Part of a small language model's weights.
Size: 4 heads of 64 (1 for keys and values), MLP 576 SwiGLU, 9.48M parameters.
Training: a variant of Adam for these matrices, 157M tokens, 4792 steps.
MLP neurons of a small language model. Each row is named by its layer, matrix (gate and up: input weights) and neuron, and shows model dimensions 0-223. Each number is 128 + 32 x the weight over its row's rms, rounded and kept within 0 to 255. Numbers have three digits each. A neuron's up and down rows have the sign that makes its largest values positive.
After each neuron's rows, "fires on" lists the tokens most often at its 100 highest values on Wikipedia text that the model never trained on.

L6.gate455:145119171094187170126194167124142137134130109082164127105148104099101089088102137100178162124185208136191118161169121109120102121151116195159078133171141119133120115156051100081067117064097174139093122115121137114147116140144098152107137128178115158115123152152137164137134129096103144129106159097121164103149100133081130113059146115154219130113151084088141120112113140122109115084143106192091105159078057167138140113110150118126129122150075130109093133112143130108090142070078135126097172155087177098164082085210116105117124147121126060155153148118086081177154130130118159071120144123104113130137095178085171160093151102101066145127082055060148116083107101150146084108145
L6.up455:147123146110152085159191144134158121166137139126079158102133116081116165157120115157153156139117157087146156138136175169130206181142143166107101212197136140105105132149127098084211118083093096117096095120113205078101142108119054138079079103122134123124118145097165100120114130089091103151107138133128125167143148175119091148069155097118163160154110081152123124217148158111103133114126126096114120117158162092060205086104116131160188074150099174062100084125176139132151157090117086129115097125058165138076130167146144097104093099085096142145138084149192149178074172114103150116122136084105142127162110127066075092137127087092154159132121085137123116167127140133108109127111
fires on: " |\n", " ", " |", "0", "6"

L5.gate286:113094192097125134132170154144143139109105138092084161120129154132172066116143142136160072119098127136132108158125161161178138096101088176100124198149123097171126105114078154076103117198149175130114123138153182112073169114126091127104173095167057125088141123162119103102154144105160144174092096126091092096127102136122162114049172089054138099145149185085135131109060103099156134094108083138111163142190093066137154150100129163101139107135125148069163196098157143204099176097144121118105108117058124186148089158147093130106084073122110112075114059124117078123097097113143111114128117140104146130181115117140150109137141083099092137141143086142117154069164147152140180138068
L5.up286:153111089109122171108166112143103082136167127164149114115104078090181152120150169112194102081134209154144175120153138117111176150133172142154092091095098159108106119181114137106136138031100049153089154160145106100158115052189121118065088093149094153154134155099139127110075119121132057109108169100187129129154140154090113073125128143176180124140170113106082164190153095178125154120161160137177115101144159190112143134136103090108132197134174101188083076151119161129059087059143125155147163105092169174086124117163099189108081128140114090182133123140162162112125104118105116116149148109143124104106120149077126128108109157119122168123129139143136108147094107161111149114178
fires on: " ", " Apps", " |\n", " Total", " ^{"

L2.gate347:130100126143136160067192117165095120146147156069156102140132151133160135120123153114164076128117111101147131101159169078118111153160087127110079160122125103132148138112146123119103111050098134064137073056108102186124155160079130196127132133105118132073114094120160077114117119131155149177072105076127170046119141112165132111152111098046135079100146153074127141141126128101123071088158109197143125093138108147118159138153036107182084110097134139124085093110097121105187119151123161200140147112151113097137108111170147117126141203130099094063165109116100096144176121167148136185218091118096098094122168141155177108151151154132160128039118118122112121147097136137155138156113
L2.up347:185102139127071058124111117171096087156134126168186171070117146146137163117090123120161100102093112197091180101145150110119138180109137127121156128111094058187136121127108106119128149132071147165103102141134094168096126134108110146112149123150139107152175143155167138204095160169135132073101103180109143189154103191157161132115146169104016110179171143162137132102146122114171116076153148158073148115145094136130182121178057107100121092126135124152124094145093147144171144079119135125128120099155132126175148160104125137095160128091175075124204165201140145176044109111169112171105146140134178117126130087152103102095125127111131132125097097074114137120180189121147161096154
fires on: " qu", " val", "3", "ome", "ridge", " enc"

L5.gate407:112120114167118111126165166079091184156167141141106111204178185135093119107162183129077142090083145121144175136130135139131154131096128159159092178132182126130088166102130099184142102143145163123125117134108170067107118146168163126148113114111144119086178070123136165126144123179135104184078102085103188038146201144118095090085107173094105149122106142126097166199166111130126161150122091159125140157145126079074141134151099114133136102130149140100166169135155156184075071083167083124108167135112076127116127115168178108133137086153144087135111163148150172140107131176136092088088083090091133170120148067055142066136181159127129159146113157088139158073153136140095098163091
L5.up407:091109145103127162088085168101111156132169126128143092191146187107176110112133142136102087139143144141077150096137109126112154127115152143171121157115164125103090090062146119119109102145102183105148215112134133058072084086117153116129110098127111123130144086188073172117113070063129151143086136112150117181141154134145115127133108159163153174138150086141119152116068048189126140102097112116103090136137192181098127194139135141139154156137200106121093183137164170121098140089138220130103133142167117158165071140078094178148117157127071117180131118147112122151165144058067128147143128069141126128101153129103144112175172089134086198101169155133108094088163128133140106166147
fires on: " well", "e", "om", "if", "h", "al"

L4.gate390:147103116109134091078126105089086154103135132181156116134148154100098128132162104070075160128172104126168110164141133143128115173123117179153133089117175124111129151143125104122147142127088143083100162160127156173133082079119174090117156090147182107058123125082122188204137097159117141129079098117108126075102115113125055135132136148144076165147176108159076071105113115124112113150150089116176103126143167123112139226188092059143065154153168104118092101126188136058133139095176120135072095126080094093157140118082122125091148122173157124140103145108147081175113125162070155153134134122134169112157135090130125043153175166133127122132099133100161120122135048099100094204090
L4.up390:134078074165162112126072101118138089108080092165161094162152129138057122108127129157155122095178089157166116164097127145067204122137183155128113139135167126146180082135103095116114113133115173113134073129097148130153122167116061105207137132083118108150153091142064121169145100194121133138176185100096162152119146074094156138131110126084184116163099145108133099084104110116078072109094156149148047138149106160152076156153114129131102118088142109127132133150113163031129108146113100152073177097163078150085128191134138103153145081113091115145105133169096120138066156129148133121089124092082166123115103110134098122131189096113080135093127150149122124057067083140089121175136
fires on: "ur", "a", "al", "r", "o", "e"

L10.gate210:137100138179156081122108102116128177157122047137200153183080164095113115164165158160122092133106123106178102155179088054079072137124113169097171118178191096154152134058164110124138146125155143138099181167118121150151121103119059160143185103174132121107123107106124106130125143086132161144080169132108109101143178113137137124100075122124140159105066160148160164121154110159183131178085156148074078124114098130115130084161149126133133145175107187105098113082119223105162104144065101165101164110179148076160104138183150139181076073149103138106130173187128138146157130114166203080152159150099152130161115130136132126139092126109119139152113124104119141123093083096145130080113
L10.up210:159116118146145098107133120099140150150167059074193117179088137154185088130161137182180095104132132112150105125142076113101131144153148137120133117107157095142124156115100153137104161109165113094119135127069139164181119054129119198159165156163177138108092128140126147148206139152145145167112145085088172116183107139093140052109105154171163140106163133125065120093122088129187122068084145179138117090050161115127115113114149124102093113131123095073170118117151157120147147101126117180151149115141155104122113120190196129138101115172117200141180132154120082188188173106162181091179091140079131176133142118118134182130100125109133153194137131131066174127110100121182187117129
fires on: " |", " c", " f", ":"

L10.gate283:185095083129143160114103102139141159130155144072127138120124126123102122102105116097159147139152122110124080151177167140145107147055132184118105137115144150172062125130065134140183142122139104099090149138110119075135118097069100124114157153102190129096063118199079200123117107145185115128109119080115079108174098171168153169161127168163084080081140136149148128127136155149116115134143125111132107116165152191058122151142102129128137125138174154153059121140190149168097081115102109130100107078138162155145139118185134155101151226158117113165132072147122108211154116137184180048147095135140147108051139145090148097195091151118145079099113125168128169151133138136119147076093
L10.up283:047122071094136148100101158113087136134136147110159094096204077097062101123167092120098138141136111140114186089099140111105121143100126200132130190129116167125105153122132092086134179158094090143098194145163080135132120137090101117126201153179116166092117128084087108141108101103142130164097125130071124175146130141141131155139117110127104138083139113114161149159146134100095109105082131143096120126120148116149138131180081200127156175163185138116123166132178100156212135151108143151133119112124157160123178134199059151121144131132137171162085175127127150126130111128211229103127099113138088095123116144137099079153200119103201165182150109159093147123176129120124200135166
fires on: " Y", " F", "F", " /", " "

L5.gate353:163109086114165097120106105124130117161124099155180132138058119169159103120109128130147161119150125099090150132090138125157116165152068116103172124146094151155129089137090130129121105166085062124114134135144181107188152100111112097117173146138123100194109080089131102120113108136122080169079150160140117141164156097146125063152105122116128112147069139126128096157116106129087076151168180165120097097157127110199134127087013136133136053136098126113168099057152132136151123138110122107165133130072081132090059117098137183111146117106160116151116079176140105144149142113186146171117147127125152146226115158128167134147098167174082146177051078122168145170182163120104054101174
L5.up353:103126068133120136154078156129112182095140104169137205103134120096072158147027133180159133121109108180075098091145120136105175119190126129104163210101134143126107129103153148076139082137109124124112156105117095155126169098117156155154093153154170157136082119180055151129076126121168136079135135136132131147142127120177119118160141104121143168126137141140142092142170080094112158114143114145131068107101177105120103076104197128191127139058110159157106081140099047108182172151120113100185161096162158064171125143109111108061144108115144135133116069206117120119146136142138094093146162132082131176191120130178131173104110153136131125101106141144163151118139159134147124130221
fires on: "us", "ets", "uc", "ins"

L5.gate305:095178062160157092154123149125113142113076128185109144137135126158071100149137112129083166137106121166095171141147111116036125141168110095128185207175155120162111113123076118151178136167186144125169111121147145094132164121140107122095112134194140148042116080164148098133133152091145095098087123128075138146156166141079108108129137120137118117115156093125133114179136086126138117165131179057094103169126179088090181226119130145118147131109116114180129151039183156119147104071099120135158153130138106131133097131159152150128156084149126159206130115115206090100118094135142096074087113192162125147089141134124163134130174143111120117149043139131144084111125153125157073100142
L5.up305:137165119117133152193110085146117185136098116169079114179131138135120149080108136152105144096120141170123177100122158162109154115126086142108229117100132138156142099066102133115130115137174085100139082143159172135063141118156108102158111170171071148150114120161094221112183133048111138121089127171139104131168106170078086122098137141145111157138142099151085089139117140092124119139095151111095149135130149110108167150147129099154207152101080086180187094118146108134068126117121169112179168106130157119104071073105180167129148127185120101143089129149154143128147074132140078084126129175155080079077131140110149113082158152071171158158138099153085095092077101093190111167161
fires on: "y", "at", "in", "ag", "ated", "c"

L6.gate525:099107105111120069154140127156112160099129129050169116145123137122099101129027113126114114105102052138101157112160121092185098136117115094096186127191104145117133123154118096150097072159134124174143143075171106163119170080080108206136164147125123079105104161137108045131115104100095128181108101150154158090097088089139172111070143112102119088072206172129157110062088103103137172118113127129097174103124132034179142133150118119117105148145105130174125128127097154111155130116157147130154089140161121114094124153132080133121094084134142110181091158131149039123156151114164135096161079162125177117101170159100154126126159141117164119193120131095193174134121092148163089084127
L6.up525:143119134163112098146126138161111146089079138102141156183184096133046105079156197121137122148140093147158154133219128108201080146155090139077151170154117099179176127168158153204102109148166124140118099122161142169108099155109071183154183150150117098110117152133074054164143143136173175185128131142177140138102083060156103145106101081151141132115160115138140120144072076097080157091156130129140142097185103088137122154071142130097103163118150123187169119107139165166131097170128088123132112103132087133121140173177115100134122127132091122128114138135114075156138130102167116071169153152094163138066159111129068128151170125075149131188159134162142140109121075165082116069104
fires on: "A", " A", " a", "a"

L9.gate339:107116140160147099160149075124190078129101116172113107161164154153112094189097095131105133059134147097094141139159137069157051134147129148147179095117128131131124192121111101108144140061111129152125161124145084189145126109169127134157087175093190127102099131131138084144115110111164112151165145095098127128144160126128096127114040149145206153169154094115108119149110161103141117105229139132130114135154100160154165104112152124143151126172147160123135193175130154122132146142174110099140078179125126095047113127124052073134099076131179111109094149149172057148143169126135166169087105119148170122132100098130202168190132135162185120172114109118080116180149087179114144130090
L9.up339:064061143096128117030152175115117122116173168168152077139135071076094029098141130110056161141178180097149149146119136112132159170164100107111189103151141130189119133130197119169133155111182124114119115110115101113136093124151068054096100079100139136189064132134107155116081059121165083106133204099109132132140145132105139112071069156140119171148087093125144114143083125111174123101079101108161172118135113159095143174160145107121124101126145143102124133125170131147055149177105143146073127147167145134153151165152126123075134071113081133135137090101140143152144163175136094155142140134089182135145093087113110089121136131159130129155092148103120082143158078160115098147108
fires on: " re", " down", " Re", "6"

L2.gate444:091084035181132033150105180104184152090098159137118142173097120157126142125178086126214025130059103176124090050099170104096127145125091128147199132130111132150148126120141120113151074145104076123113157093152135103140142120128139134102107107052126086138137163064152116093086120078170113137164120141152132162089125105161130149112045155126117118135131099173145130126129150108163125113122122193092158166160138121071151113085130148184110152133157139113160156139114218168150115136091116157112090169093107139133131099104127108159081079116173166149165069102129105066143101136135093162094099125113151105123123158083156153089131120152128132141082157151161112131141132120073121100140
L2.up444:120150138080152110128179184073164139119123166170064082166148198172169156132119097124123147137090156121138122151103134143078159132138134125081075097120145123161055142043169091133169169086154132137111129159146131139127114109092055122156140144126133159137086121124161157171100170162153135128159179063137097133120132162101109056125141063105134113180145103092071123089102108117117090138121101054123080104110140137132095111131092129137156176184159180138111054140143106148120110128118123130118161129149097179207099116156084121131114112144086097108171126132108128222157120138106063140151166110162174140149116149112120143126107179133134167180101149064119160108161081083183127153057
fires on: " re", " tri", " Port", " Re", " Tri", " dis"

L6.gate107:159173145104158089169131168108113161141088138115148141177114119147154176123116083127088162139183134137104149045125078127156143134128102175116087140108102112120117112128179121099130127113129129189148086121089174172184172125104125113158138133070174127115051168127086132091137117100161161179114143130069106150111194139116120151083143081113055108092064158103130115107152175140128167136155084164143123127165139103166077176175135212114148139118095182084120098147116109133155178129111127070111100091142139162123127147104102091104131089187157113130110169196104146104126202152100059118103088140162135090153112126140139117140119206175220134107174127124160154147087149117134162192129
L6.up107:105106156170179171139146129165106136120142130113118139118149081116123170115095086112137097135173155160157144078135129149198121101126110183102096175168116167138133121142137130137142042163139085178091080125115146174137115147148145135095178154075092129116097113074134117074131094123204123078092134132094171143168132109138135115058143101140151115106099140101102103147082148186130170145150112126164139104139134145116115135095124121125117105085161188052147060076129190106175163093097082108186063102100117183138130147202088114097178138132107172099102130132113116121121163167108087140165170141130142110149105075105141106140152170149141139079155101155099172131075174057109191222140
fires on: "J", "ild", " stop", " fort"